Part of a small language model's weights.
Size: 11 layers, 8 heads of 32 (1 for keys and values), 8.01M parameters.
Architecture: learned positions, biases.
Training: a variant of Adam for these matrices, 150M tokens, 9156 steps.
MLP neurons of a small language model. Each row is named by its layer, matrix (up: input weights; down: output weights) and neuron, and shows model dimensions 0-127. Each number is 200 + 40 x the weight over its row's rms, rounded and kept within 0 to 999.
After each neuron's rows, "fires after" lists the tokens most often just before its 100 highest values on Wikipedia text that the model never trained on.

L5.up870,230,297,193,224,168,144,276,184,186,179,177,214,162,285,225,234,183,255,235,127,265,287,191,260,243,191,181,224,223,69,201,231,130,145,188,246,214,171,238,213,121,196,184,140,190,203,158,167,218,208,221,104,224,161,195,233,211,216,199,206,204,238,111,215,185,155,237,160,228,161,173,246,235,225,181,256,211,170,198,246,254,255,231,230,222,197,204,88,215,188,276,231,239,189,210,234,215,173,181,214,223,227,181,250,146,197,154,220,137,194,239,182,239,206,154,190,211,214,203,160,235,251,225,140,219,187,232,171
L5.down870,251,213,194,163,187,168,197,258,170,179,183,204,227,256,201,168,205,158,245,219,217,111,200,161,205,208,238,263,184,279,166,135,206,168,157,167,206,231,188,198,201,257,229,205,81,290,207,199,160,131,178,254,172,173,151,258,190,209,248,166,199,216,197,205,175,233,234,253,194,237,237,179,219,196,238,218,241,185,152,196,185,161,192,228,204,247,176,203,165,217,209,209,185,141,208,212,281,219,166,271,210,184,135,154,290,149,203,200,233,96,263,215,218,163,184,240,158,265,209,157,151,212,223,248,267,246,244,202
fires after: "-", " |", "|", " P", " Sy"

L5.up1018,212,197,167,197,245,169,140,119,222,216,149,178,234,192,141,169,176,202,290,166,269,151,160,118,201,226,202,168,235,224,228,226,251,229,200,173,134,191,240,96,225,161,259,205,219,192,175,151,156,161,181,248,172,177,175,193,171,112,171,244,185,205,148,216,206,191,272,224,128,195,186,244,205,138,176,174,220,160,131,199,131,162,162,214,185,176,192,214,190,130,237,177,256,258,184,236,173,270,243,257,192,181,202,204,223,257,239,148,222,154,188,198,164,188,185,168,111,197,221,218,205,203,232,225,170,199,238,197
L5.down1018,171,193,260,204,201,206,160,196,151,160,236,205,226,162,238,205,132,210,202,225,238,202,96,197,216,201,266,157,262,149,210,235,161,304,191,178,203,192,162,264,235,153,245,188,191,188,178,148,196,228,258,167,152,168,180,254,253,143,203,216,149,234,216,248,165,164,216,262,124,253,190,210,219,172,183,143,161,219,191,192,181,210,193,172,208,225,230,226,188,197,177,236,243,166,207,191,204,282,173,275,196,199,143,130,143,219,215,166,224,232,249,111,153,147,237,177,225,264,205,165,197,223,220,186,254,109,153,176
fires after: " was", ",", " to", " and", " in", " were"

L4.up91,201,230,175,142,209,209,177,206,115,280,215,180,167,219,287,208,173,119,263,191,155,180,162,184,210,179,159,213,237,263,164,174,156,224,206,177,127,268,272,284,127,196,198,279,209,242,210,196,210,241,197,184,180,224,198,139,199,224,151,205,197,210,179,244,126,221,195,232,153,231,154,135,280,184,126,201,150,192,159,269,192,260,178,212,141,261,141,214,230,200,233,170,152,185,240,222,169,179,243,178,175,228,211,231,226,239,200,172,118,186,153,197,170,282,246,109,215,171,210,208,180,195,246,209,232,239,199,172
L4.down91,112,176,154,228,219,208,212,205,193,126,216,159,171,231,192,148,206,204,246,200,260,180,221,256,156,235,133,315,202,35,172,183,216,220,239,214,216,174,174,202,249,180,252,170,154,195,249,182,148,203,213,227,193,208,185,168,259,173,166,183,184,267,212,239,253,216,144,207,210,193,181,259,208,178,287,178,222,251,196,189,297,169,186,207,187,137,241,258,228,188,199,145,185,221,235,224,152,174,224,162,125,230,199,198,242,245,177,254,137,201,219,163,211,183,204,201,264,176,225,211,211,172,207,167,163,146,222,130
fires after: " F", " G", " C", " Mar", " U", " J"

L5.up158,241,137,151,161,129,243,220,180,194,176,213,190,180,92,302,226,171,155,205,167,200,113,227,180,235,194,130,244,215,211,232,182,204,216,211,225,196,221,215,148,228,210,264,212,168,186,204,223,204,218,195,191,193,205,312,201,223,171,135,222,187,247,190,207,151,262,254,178,157,253,193,246,238,219,188,168,104,177,204,258,171,159,144,168,194,203,191,210,238,130,173,216,279,308,196,220,159,219,167,232,262,156,170,211,189,221,206,134,193,217,161,198,192,112,192,202,185,230,156,204,288,228,207,163,204,159,272,180
L5.down158,177,216,172,226,209,219,159,203,202,183,197,172,134,225,133,216,203,171,244,174,270,186,244,239,155,172,254,135,206,187,218,194,264,219,195,214,240,230,109,226,232,206,176,183,188,255,173,302,198,172,219,181,190,197,175,226,266,157,205,258,153,208,280,201,227,192,89,212,212,220,185,173,238,208,198,239,180,231,218,149,173,307,220,195,174,171,121,230,227,215,260,184,128,237,181,156,248,156,271,223,183,278,256,217,220,191,212,190,143,263,224,288,224,228,194,235,236,196,199,189,130,229,192,224,167,218,227,216
fires after: " O", " Y", " N", "A", " U", "O"

L4.up405,252,186,264,251,212,248,213,189,217,171,138,227,263,198,169,191,204,162,217,211,223,171,203,243,288,136,200,216,184,216,156,235,186,171,239,176,130,234,195,231,146,133,253,250,224,232,247,195,216,213,187,294,192,197,298,352,76,187,210,251,169,169,215,186,169,145,182,153,202,160,261,155,167,176,213,197,128,224,223,212,242,166,196,235,162,179,169,154,195,263,189,243,202,227,236,210,155,227,165,251,222,173,159,186,186,186,174,211,212,184,203,238,174,233,157,247,184,209,247,134,206,191,241,289,230,119,239,170
L4.down405,216,233,217,247,238,240,239,203,174,169,203,232,273,178,193,134,233,107,197,228,192,232,201,197,246,226,240,221,190,206,230,196,208,248,208,210,229,258,134,273,169,157,243,191,183,216,165,156,141,216,238,226,227,204,155,278,135,144,224,214,243,179,142,212,250,231,180,199,197,220,237,137,202,225,193,159,212,250,183,185,153,239,214,145,109,205,194,221,189,175,109,227,211,190,243,177,181,197,246,195,213,254,195,180,204,199,194,241,303,167,231,193,286,116,180,283,159,177,180,184,214,150,180,189,230,204,198,248
fires after: "4", "5", "7", "3", "0", "2"

L5.up1004,166,217,114,260,174,169,165,220,105,131,239,182,165,188,216,246,200,222,251,245,162,146,202,157,200,239,142,207,174,259,206,232,125,206,215,210,154,134,261,212,240,187,170,207,229,215,138,223,230,170,163,130,160,156,244,209,210,155,110,264,137,230,253,196,135,177,247,189,202,241,133,165,232,214,126,131,231,188,168,238,270,220,210,201,115,172,72,145,152,196,189,171,210,161,319,225,242,237,217,206,207,231,213,143,206,204,148,165,143,213,148,162,177,213,202,159,219,217,201,174,210,172,232,158,167,264,158,86
L5.down1004,242,175,206,258,217,211,168,171,220,212,186,184,231,268,262,145,93,229,180,186,242,155,208,254,208,239,188,222,278,223,147,191,184,223,188,200,216,215,236,235,213,248,155,231,250,149,193,215,152,203,163,170,133,124,201,186,113,278,117,135,130,216,217,135,242,203,197,197,219,136,226,153,187,228,220,238,264,216,157,122,254,187,245,216,205,199,194,219,217,277,243,192,165,197,250,204,145,258,256,189,221,173,180,252,161,176,211,182,229,135,117,147,179,243,275,224,125,143,215,172,214,230,163,233,194,219,187,184
fires after: "1", " ", " A", "2", " V"

L3.up779,221,246,160,240,173,124,219,155,228,166,164,179,165,236,246,200,194,222,261,219,273,159,179,192,204,184,168,231,245,210,212,252,127,166,174,180,223,171,264,117,191,165,261,204,193,227,201,182,232,198,154,229,244,200,145,156,154,154,198,222,159,196,170,221,217,204,244,142,152,128,133,154,284,146,214,296,243,141,158,176,199,164,178,217,143,151,206,144,195,206,215,261,210,170,192,289,216,189,157,204,216,247,183,259,220,140,198,149,193,217,240,158,176,205,153,206,202,179,211,178,186,274,227,233,172,158,187,169
L3.down779,213,214,186,204,247,253,166,180,303,225,190,202,135,225,158,235,120,199,250,209,261,111,166,171,171,134,153,135,205,231,214,219,222,175,206,179,125,253,162,191,186,165,290,249,207,214,201,184,157,178,135,108,227,192,191,162,199,214,232,210,181,181,178,174,190,172,213,256,190,219,183,103,274,133,236,124,253,198,219,210,232,140,186,180,128,158,238,170,199,214,146,258,250,232,185,251,207,237,200,189,219,213,147,172,194,240,221,172,202,229,143,223,225,122,189,169,240,217,166,254,177,193,201,161,186,187,162,170
fires after: " d", " f", " s", " l", " D"

L5.up939,195,253,270,179,196,261,153,205,260,224,224,234,163,272,204,190,221,205,255,254,168,194,191,199,224,201,222,184,214,297,206,148,183,213,250,153,178,241,238,231,205,145,216,177,245,191,248,217,202,224,184,137,249,206,222,227,144,164,186,201,159,214,187,209,211,186,169,205,160,205,179,166,215,149,167,202,235,285,132,241,137,242,136,212,130,221,167,195,179,251,186,223,149,245,186,153,243,209,225,235,141,202,202,110,247,244,252,210,185,191,179,180,174,229,192,203,229,234,157,208,195,142,159,192,178,151,221,82
L5.down939,213,156,174,239,156,229,202,226,141,159,248,255,189,193,262,149,168,229,179,202,198,153,213,210,129,148,290,194,179,148,254,165,168,132,152,266,227,237,237,200,324,190,216,141,171,269,268,160,199,162,178,158,166,159,159,163,209,229,186,209,170,175,186,139,195,234,236,169,201,125,282,163,187,220,195,154,251,180,119,227,249,267,206,248,194,207,168,230,196,211,213,185,218,149,177,272,220,225,181,226,181,256,186,103,224,158,162,145,232,188,233,226,167,211,219,175,230,158,217,200,257,169,178,221,176,219,240,169
fires after: " in", " In", " Ar", " of", " to", ","

L5.up684,194,191,199,228,204,179,125,260,148,161,205,212,231,228,160,140,150,186,233,290,144,198,204,257,228,165,160,198,167,219,188,194,139,163,272,259,157,203,165,277,237,180,219,172,219,206,217,155,248,175,238,220,123,225,258,271,191,176,104,247,104,201,249,228,149,222,191,198,118,241,180,144,185,181,201,174,181,215,209,259,245,223,103,220,225,220,69,186,136,141,167,212,145,154,264,159,219,265,153,227,191,273,183,170,163,174,150,162,213,223,213,257,185,232,209,161,83,225,166,169,171,213,239,227,151,179,172,151
L5.down684,227,221,252,266,176,245,227,225,209,224,256,220,214,165,198,166,212,202,189,239,213,217,171,201,184,178,195,273,238,213,202,279,158,214,197,200,186,270,152,245,207,106,150,197,222,146,185,174,222,251,219,262,223,213,206,213,181,228,195,237,215,216,231,161,184,187,206,174,245,214,252,215,121,158,155,185,257,167,211,230,200,222,174,207,176,217,274,161,121,152,218,156,230,180,171,225,154,239,207,141,174,230,229,225,125,287,157,182,217,183,197,235,216,138,231,178,155,183,190,213,196,138,172,174,171,223,158,174
fires after: "1", "2", "0", "5", "9", "8"

L5.up880,235,202,172,174,209,166,138,221,157,165,261,195,199,205,191,91,169,168,171,143,166,146,166,167,220,260,235,232,227,291,216,253,214,226,227,231,187,234,215,221,253,143,169,163,224,167,156,166,279,122,191,233,215,209,221,215,192,121,222,206,208,242,223,187,208,250,221,187,180,223,211,198,204,160,119,316,140,223,164,176,150,200,184,163,209,218,173,188,161,152,239,251,139,208,206,219,249,214,253,193,189,215,228,192,206,185,195,180,174,220,173,178,252,259,241,119,197,190,187,216,202,213,163,276,246,152,222,92
L5.down880,157,163,226,205,240,199,247,191,194,175,185,197,225,197,181,204,204,147,185,242,251,198,261,238,149,216,185,230,207,129,234,186,227,175,175,234,194,214,265,147,162,252,128,186,165,174,222,172,216,181,130,185,259,201,249,182,238,212,188,191,193,243,170,239,203,201,208,174,235,153,192,135,177,182,164,151,265,235,147,158,202,287,248,216,226,184,167,156,185,206,244,136,200,159,205,176,118,219,212,160,195,246,188,272,163,137,166,147,208,156,122,134,134,145,186,212,168,185,257,256,211,189,199,218,219,200,152,169
fires after: " in", " to", " of", " and", " near", " for"

L4.up828,211,240,138,174,221,175,205,169,191,241,236,196,193,203,207,209,114,231,178,207,126,218,191,129,222,176,176,186,235,189,149,222,243,150,242,189,228,102,165,236,250,189,220,210,241,206,201,218,193,168,186,240,204,128,238,158,240,159,204,307,220,216,209,238,195,246,365,163,144,197,131,144,255,188,214,224,204,207,172,177,143,223,213,210,212,96,188,183,239,210,235,250,98,225,217,223,226,128,224,243,183,186,239,194,205,196,299,147,164,179,109,141,236,309,185,208,202,188,179,214,200,131,188,239,174,248,217,211
L4.down828,286,138,255,270,190,208,185,248,201,147,172,143,137,259,138,224,231,117,202,206,163,179,206,202,180,154,159,163,232,139,278,164,197,216,170,210,102,237,191,200,184,177,204,231,129,242,232,165,180,181,205,260,242,176,199,149,205,277,196,220,264,295,242,230,226,254,203,180,122,132,217,295,134,191,168,244,189,236,209,303,229,152,232,191,224,247,250,146,204,192,219,168,281,208,191,204,190,233,182,157,143,215,248,217,213,208,253,205,165,168,205,170,250,197,200,235,198,203,173,155,140,252,217,201,129,236,206,149
fires after: " D", " Z", " c", "S", " C"

L3.up925,169,256,212,171,242,227,272,224,209,115,182,197,116,137,224,231,170,176,241,136,199,162,253,131,237,180,150,229,141,245,143,128,217,192,179,290,196,154,271,206,240,203,228,229,235,220,240,161,162,154,92,234,183,97,177,140,211,177,199,182,202,148,176,243,277,228,236,254,156,156,172,214,255,199,244,151,157,187,194,224,143,190,183,174,224,226,219,154,198,185,214,258,247,227,187,188,240,162,194,220,226,302,180,274,191,220,181,174,130,207,188,224,182,224,190,245,254,262,207,196,210,216,225,143,207,132,239,206
L3.down925,273,239,226,179,268,229,258,227,225,170,162,174,210,125,118,267,197,203,231,202,265,226,204,203,174,215,221,174,217,208,217,240,246,178,229,194,238,243,190,275,235,171,219,170,164,139,197,240,227,194,211,228,206,234,167,212,157,185,173,193,133,181,193,221,204,202,220,142,242,130,230,164,191,165,283,198,157,230,218,211,148,266,182,237,282,200,189,276,227,199,197,235,184,192,185,225,249,166,189,211,164,194,211,236,188,228,129,222,186,172,228,158,218,202,182,237,276,178,169,154,195,135,209,160,231,267,189,236
fires after: " S", " N", " M", " R", " A"

L5.up800,194,165,181,203,239,169,206,201,232,221,227,204,201,203,166,149,226,228,205,195,233,219,86,145,175,224,229,233,172,167,192,245,179,173,185,272,167,152,194,131,225,194,258,208,162,205,163,173,219,215,256,191,171,198,205,254,258,179,220,280,165,190,151,199,195,242,231,273,148,208,170,136,144,149,228,286,221,160,146,208,100,257,203,213,231,192,175,222,158,182,240,137,212,184,221,233,264,232,145,284,257,184,229,269,163,157,201,205,202,141,154,182,242,143,201,244,157,175,256,150,272,242,244,224,184,197,264,124
L5.down800,191,219,238,151,209,195,246,211,232,173,211,267,174,172,229,181,199,235,220,197,230,253,186,246,196,253,146,193,201,242,200,225,167,251,204,130,181,172,163,176,203,182,217,210,214,201,186,269,234,149,250,193,228,261,152,180,216,221,222,303,155,165,200,201,218,168,137,139,173,179,182,185,161,201,214,145,240,166,152,217,190,220,204,130,225,191,211,298,209,163,213,201,227,270,202,220,176,251,157,242,77,192,196,190,291,212,221,221,228,237,151,181,175,197,224,277,96,277,159,213,160,177,173,234,294,173,263,132
fires after: " was", " is", " are", " were", " be"

L5.up467,176,175,206,183,164,162,239,196,210,224,180,188,130,271,222,176,215,198,261,177,223,207,246,168,270,199,105,208,186,198,118,244,148,115,216,220,183,170,221,210,199,150,298,243,213,187,195,98,189,184,234,226,199,114,228,182,187,243,116,173,163,214,118,231,193,253,183,241,176,214,133,233,238,174,212,164,200,256,242,179,202,174,170,123,213,111,227,245,197,193,194,212,226,270,239,199,201,139,207,177,178,208,206,244,203,150,150,163,119,121,192,236,211,219,249,159,191,215,250,222,161,166,221,234,198,195,141,138
L5.down467,105,305,197,236,187,218,256,193,173,166,166,155,152,230,137,237,171,230,168,173,198,201,213,207,211,236,201,227,135,180,122,190,326,284,219,287,206,162,214,199,232,186,147,201,176,187,192,285,164,171,225,143,183,159,195,188,218,140,176,221,172,149,221,169,192,184,203,154,235,182,190,219,236,166,167,190,199,186,229,246,230,256,232,209,183,198,139,243,220,170,255,189,206,139,232,159,196,237,279,138,201,214,195,231,194,175,177,179,257,221,214,218,201,227,197,226,160,203,220,180,157,160,227,219,122,214,133,227
fires after: " M", " A", " a", " O", "A"

L3.up521,248,191,201,211,181,213,182,226,180,171,139,193,140,165,254,238,93,208,255,151,140,194,268,211,182,129,106,188,219,209,208,201,128,192,220,177,237,173,268,161,234,199,252,227,263,223,185,197,180,174,154,186,227,181,206,131,156,140,110,197,244,254,197,171,135,190,293,133,174,212,152,180,192,181,110,162,215,217,149,212,269,214,222,257,186,165,161,177,163,230,264,237,240,214,229,158,232,242,225,175,276,245,206,256,166,204,132,153,173,187,116,122,185,222,194,220,227,183,199,176,172,192,213,106,215,231,259,155
L3.down521,133,144,205,211,224,104,188,247,244,219,235,264,122,170,236,154,251,169,218,249,132,267,166,194,187,196,168,159,162,147,187,172,153,194,206,189,126,255,193,218,208,167,245,199,175,178,255,152,187,209,182,164,269,207,264,239,185,149,213,189,234,219,203,153,225,185,249,245,128,247,177,186,194,227,216,205,234,233,170,198,208,184,175,143,179,203,279,244,221,196,176,138,191,201,229,155,171,173,241,301,225,175,195,158,158,211,194,237,196,165,200,158,197,260,234,194,232,195,235,225,127,270,183,178,203,230,194,207
fires after: " N", " A", "N", " M", " F", "R"

L5.up97,292,254,168,245,206,281,177,161,160,185,198,158,105,216,215,208,211,89,182,188,219,126,265,163,251,171,199,187,237,237,172,182,239,197,249,185,164,225,278,208,180,180,154,185,206,254,195,207,223,171,235,202,198,220,238,216,189,221,258,182,173,118,229,186,211,247,254,149,236,89,220,229,217,168,209,219,211,251,205,204,129,187,175,220,143,240,188,138,158,172,203,209,176,220,177,164,215,219,215,243,166,241,153,230,267,238,210,215,135,213,162,218,175,218,168,206,209,220,173,213,192,175,150,277,204,142,265,112
L5.down97,182,162,199,182,190,95,229,198,224,247,198,235,197,278,197,201,253,191,159,192,255,189,224,264,184,165,256,180,259,178,207,219,188,191,220,208,204,173,251,213,124,249,245,167,178,181,218,195,192,168,261,208,182,246,132,151,198,185,181,183,206,194,173,227,173,153,193,242,198,211,216,200,221,305,237,205,200,143,161,196,214,258,287,237,272,118,98,212,172,157,158,201,182,166,199,284,157,243,204,230,222,290,238,189,194,124,175,209,257,196,115,214,219,199,188,179,146,186,208,183,246,165,214,190,307,173,187,230
fires after: " in", "In", " of", " the", " In"

L5.up626,204,132,158,237,253,198,221,192,172,214,258,216,180,211,220,187,177,209,206,233,164,200,192,248,250,220,201,268,244,211,246,209,138,156,222,239,197,229,138,192,239,199,187,180,160,190,156,127,181,241,184,154,127,185,126,226,195,168,169,252,247,277,110,222,149,204,190,211,142,191,191,219,184,143,188,173,221,169,99,230,222,275,182,211,188,159,226,199,183,191,205,216,225,229,184,257,219,183,211,208,269,234,215,301,134,276,201,225,169,126,164,142,234,252,207,273,121,150,276,224,223,271,237,209,194,248,169,178
L5.down626,125,225,273,229,183,201,209,182,147,211,285,146,111,219,163,123,228,186,236,218,161,180,198,239,245,148,184,156,227,238,215,166,250,219,167,225,218,186,194,198,164,210,129,216,170,172,270,174,195,139,245,230,237,261,243,208,227,206,168,208,109,265,179,217,176,201,207,131,235,169,263,214,207,211,180,276,229,183,172,195,233,207,162,234,169,160,242,266,184,236,180,229,188,186,127,179,157,206,166,155,169,204,167,129,262,215,214,181,249,255,219,209,151,137,173,202,222,302,155,221,196,137,148,240,198,125,219,166
fires after: ")", " was", ",", " is", " it"

L4.up411,279,268,171,160,252,182,240,172,172,201,243,150,194,195,219,252,130,150,263,256,264,196,232,114,153,248,190,215,227,202,190,204,220,217,201,208,167,202,184,166,262,188,209,163,265,232,276,165,162,184,188,236,226,83,199,200,231,177,183,314,290,191,146,185,233,159,263,187,180,139,118,217,262,150,201,271,240,245,227,215,242,223,169,207,194,130,200,243,223,145,245,153,202,179,180,172,219,198,167,201,197,253,189,156,126,198,183,123,139,183,213,180,241,169,204,161,257,174,227,133,222,238,203,203,174,232,242,162
L4.down411,162,193,172,188,215,197,206,183,206,193,110,204,141,199,156,129,182,187,133,160,149,194,103,219,217,82,157,206,218,230,209,236,184,200,193,202,233,183,174,195,219,233,242,210,171,153,209,223,278,206,266,251,252,172,185,175,131,218,157,135,181,232,258,179,220,180,255,249,214,172,226,205,142,235,229,253,156,220,181,108,241,203,177,212,148,208,216,136,206,277,174,209,177,126,241,199,202,240,230,236,217,289,215,202,230,179,188,195,236,206,184,233,221,250,217,262,202,179,147,166,146,206,189,137,146,210,207,219
fires after: " G", " D", " L", " d", " Fran", " C"

L4.up518,161,265,145,256,182,188,232,199,231,92,181,278,111,148,172,214,181,180,258,175,189,166,227,173,229,167,144,208,172,203,158,247,160,245,235,290,196,147,270,192,264,283,222,172,215,181,161,220,164,205,236,189,142,187,210,192,248,174,222,200,189,260,159,217,213,167,283,205,168,147,191,169,146,179,165,161,219,204,193,195,192,253,192,209,221,182,105,154,141,154,272,223,184,175,238,177,252,238,220,233,228,231,178,212,225,240,179,238,189,157,194,150,180,209,189,207,262,151,227,202,253,184,190,191,212,162,166,228
L4.down518,195,223,282,215,269,210,160,209,176,152,212,210,240,279,295,144,159,220,172,212,187,174,147,170,139,240,213,216,224,199,205,180,238,277,138,165,250,160,230,171,244,385,201,147,133,166,141,191,219,163,221,192,200,162,170,243,168,214,279,193,210,173,229,270,145,178,248,167,172,122,154,214,165,255,216,150,232,198,169,179,230,242,302,190,207,238,139,220,113,198,163,144,162,236,155,186,172,212,138,195,150,235,171,216,219,226,188,231,132,168,202,187,217,226,174,139,132,130,194,213,207,154,197,231,184,183,183,220
fires after: " (", " |", " V", ",", "-", " the"

L4.up565,354,209,208,180,131,257,167,236,218,258,165,214,180,237,257,222,182,157,226,207,71,255,166,245,173,170,205,229,243,253,151,220,142,241,214,182,207,183,188,184,150,131,133,231,289,178,241,196,162,194,206,174,196,198,207,187,199,179,162,192,248,225,207,310,131,249,215,164,216,188,189,237,224,213,108,229,233,184,176,257,144,187,207,203,199,205,240,151,174,224,247,227,209,291,211,192,214,268,247,200,167,260,223,237,224,198,229,138,197,148,186,190,170,281,193,239,237,210,254,175,218,269,260,160,151,212,252,126
L4.down565,210,158,148,121,254,164,200,143,278,209,193,199,172,249,162,123,138,232,176,149,235,172,217,203,241,258,202,192,234,172,286,171,223,232,212,230,274,262,160,233,243,226,172,166,257,219,238,247,203,242,236,158,207,281,222,199,266,224,160,235,287,238,190,160,228,128,215,177,165,211,185,194,273,258,191,176,213,222,182,173,150,212,138,198,186,159,155,248,186,148,199,249,208,268,179,206,176,288,209,212,178,230,201,138,209,199,179,221,146,232,231,214,239,161,145,149,194,288,210,165,187,234,146,252,224,187,106,181
fires after: " J", " C", " G", "G", "C", "J"

L4.up803,159,218,164,275,250,224,135,152,205,186,183,242,197,237,219,233,203,217,213,254,225,180,210,215,214,187,231,219,245,141,219,235,222,273,221,235,203,182,216,240,178,187,212,193,198,195,198,186,189,163,246,172,187,182,219,227,239,200,118,183,193,247,202,178,221,181,209,204,174,198,169,231,193,239,188,181,240,193,231,206,189,227,175,186,217,243,191,244,174,238,169,204,195,188,219,215,156,223,176,182,170,191,156,252,108,202,188,224,245,121,190,213,177,244,133,194,162,98,178,227,279,243,189,99,258,156,179,227
L4.down803,214,199,176,218,227,184,185,200,218,183,172,342,140,141,281,243,247,178,209,204,233,264,172,220,202,225,188,185,217,215,222,221,255,214,146,195,205,142,195,256,236,322,200,198,137,156,167,210,170,151,174,201,224,261,151,213,279,255,248,276,207,157,168,226,208,216,198,218,224,191,214,159,210,216,186,271,148,193,169,171,123,200,263,271,206,218,194,192,186,199,217,164,167,215,176,199,324,150,201,199,232,192,228,152,216,160,218,236,143,106,222,193,210,171,175,189,243,201,174,135,218,175,211,222,135,190,238,132
fires after: ".", "F", " f", "-", "f", " |"

L5.up697,214,165,182,228,182,192,278,260,135,172,203,142,214,158,238,186,187,206,156,117,152,163,191,212,179,203,147,284,220,236,75,269,169,194,194,159,251,229,223,223,168,213,149,179,187,237,229,161,272,205,291,187,217,224,243,198,222,254,196,205,228,145,148,192,166,242,185,212,241,202,213,218,236,251,235,192,146,276,223,237,194,193,202,202,255,252,185,192,225,213,248,272,220,269,216,193,223,223,274,171,123,146,190,194,190,207,234,179,245,157,191,222,217,285,212,237,178,175,242,237,241,271,248,210,241,153,105,109
L5.down697,157,155,168,229,193,212,250,130,181,159,222,193,183,181,225,223,216,193,257,205,206,172,195,175,205,184,164,237,181,136,178,146,274,289,265,203,234,152,235,156,192,173,212,131,226,255,178,153,174,198,163,152,173,224,227,240,210,201,166,183,184,164,248,190,293,233,236,193,181,205,207,208,190,181,280,170,153,127,215,220,238,200,231,220,222,195,243,228,256,193,198,203,225,200,211,115,129,208,221,130,238,185,213,124,191,247,271,216,231,162,236,218,193,198,221,169,188,282,236,155,184,175,247,222,195,204,210,146
fires after: " C", " m", " f", " c", " F", "f"

L5.up112,295,195,204,266,181,184,226,218,120,243,183,202,215,132,181,244,143,216,195,198,184,241,162,183,210,168,234,236,212,156,185,279,152,160,207,175,182,244,239,202,222,194,204,223,242,171,217,144,181,191,210,227,221,140,257,236,216,210,166,202,225,192,189,247,131,219,267,197,225,271,132,147,210,173,59,156,182,167,143,304,219,230,186,292,152,217,190,187,244,200,252,199,227,223,226,186,174,253,245,241,246,163,262,167,89,235,232,216,172,191,141,188,204,126,254,171,202,154,195,174,227,227,232,141,223,149,245,142
L5.down112,226,210,192,142,188,183,227,143,197,236,131,226,203,209,198,252,188,168,214,168,155,191,297,173,226,233,215,242,237,216,189,234,206,239,261,283,168,227,203,257,197,188,179,262,256,222,197,234,171,163,151,178,219,190,174,155,120,187,197,249,178,163,191,181,297,176,277,183,164,76,227,183,259,171,184,202,183,200,149,224,200,172,248,154,252,213,175,174,187,209,225,171,182,177,225,224,167,135,195,220,238,158,214,257,188,209,214,157,229,245,218,221,240,260,226,154,236,146,251,163,205,184,175,241,183,214,206,225
fires after: " F", " P", " N", " A", " O"

L4.up416,174,275,141,193,189,149,132,252,196,112,211,159,204,206,210,188,181,209,216,223,270,167,135,176,237,164,209,207,208,212,176,189,237,216,248,193,192,120,268,259,338,186,164,187,277,239,160,211,258,184,226,172,210,183,195,184,189,154,207,262,147,138,221,227,235,188,277,248,203,225,131,214,262,199,236,225,262,208,181,173,122,196,185,267,258,190,233,194,162,164,189,238,151,215,202,260,181,177,184,216,147,182,239,256,165,263,244,188,167,110,176,212,224,215,210,178,210,234,133,146,196,166,203,215,140,199,250,157
L4.down416,236,179,158,239,137,192,149,207,189,204,225,170,191,191,211,188,240,110,178,141,229,162,185,237,264,194,207,208,187,119,212,216,223,164,171,222,184,217,210,275,171,191,161,223,254,138,172,224,187,163,164,172,125,267,236,225,196,205,195,192,184,191,189,291,237,151,242,180,99,184,215,237,183,254,177,181,238,219,236,215,204,204,217,152,151,262,247,156,193,247,158,145,148,203,248,186,157,180,209,216,248,297,233,257,180,225,216,237,187,199,141,127,213,223,236,233,91,213,247,94,206,155,211,220,245,276,215,223
fires after: " c", " pr", " Un", " in", " p", " C"

L4.up1021,239,182,236,254,196,236,234,163,193,183,159,227,190,231,197,164,157,178,176,156,273,200,231,224,134,149,244,226,281,193,236,197,158,218,215,156,218,245,251,179,228,226,241,225,232,205,243,193,207,234,220,173,198,180,189,203,190,179,213,203,175,222,191,204,122,143,279,84,173,198,220,273,232,263,196,135,210,195,163,218,259,190,223,185,174,194,189,190,161,173,295,260,272,193,192,268,198,178,119,318,223,216,148,213,152,191,188,215,239,224,180,113,215,222,178,200,164,164,230,176,163,244,189,187,220,192,187,242
L4.down1021,167,178,167,273,193,184,114,242,162,235,237,174,200,198,174,204,136,146,266,241,159,182,111,203,199,173,178,235,240,216,230,180,236,214,192,224,224,269,210,235,213,199,197,161,232,237,128,193,146,199,230,241,238,162,197,204,192,215,213,202,123,186,171,253,196,250,278,171,214,203,263,142,148,248,217,197,193,208,207,145,173,193,229,167,157,210,263,210,197,229,214,198,202,122,175,196,267,196,221,231,213,180,145,142,210,191,203,165,180,158,193,235,205,185,228,176,214,203,266,296,230,225,157,155,114,225,184,167
fires after: " p", " M", " D", " P", " f", " F"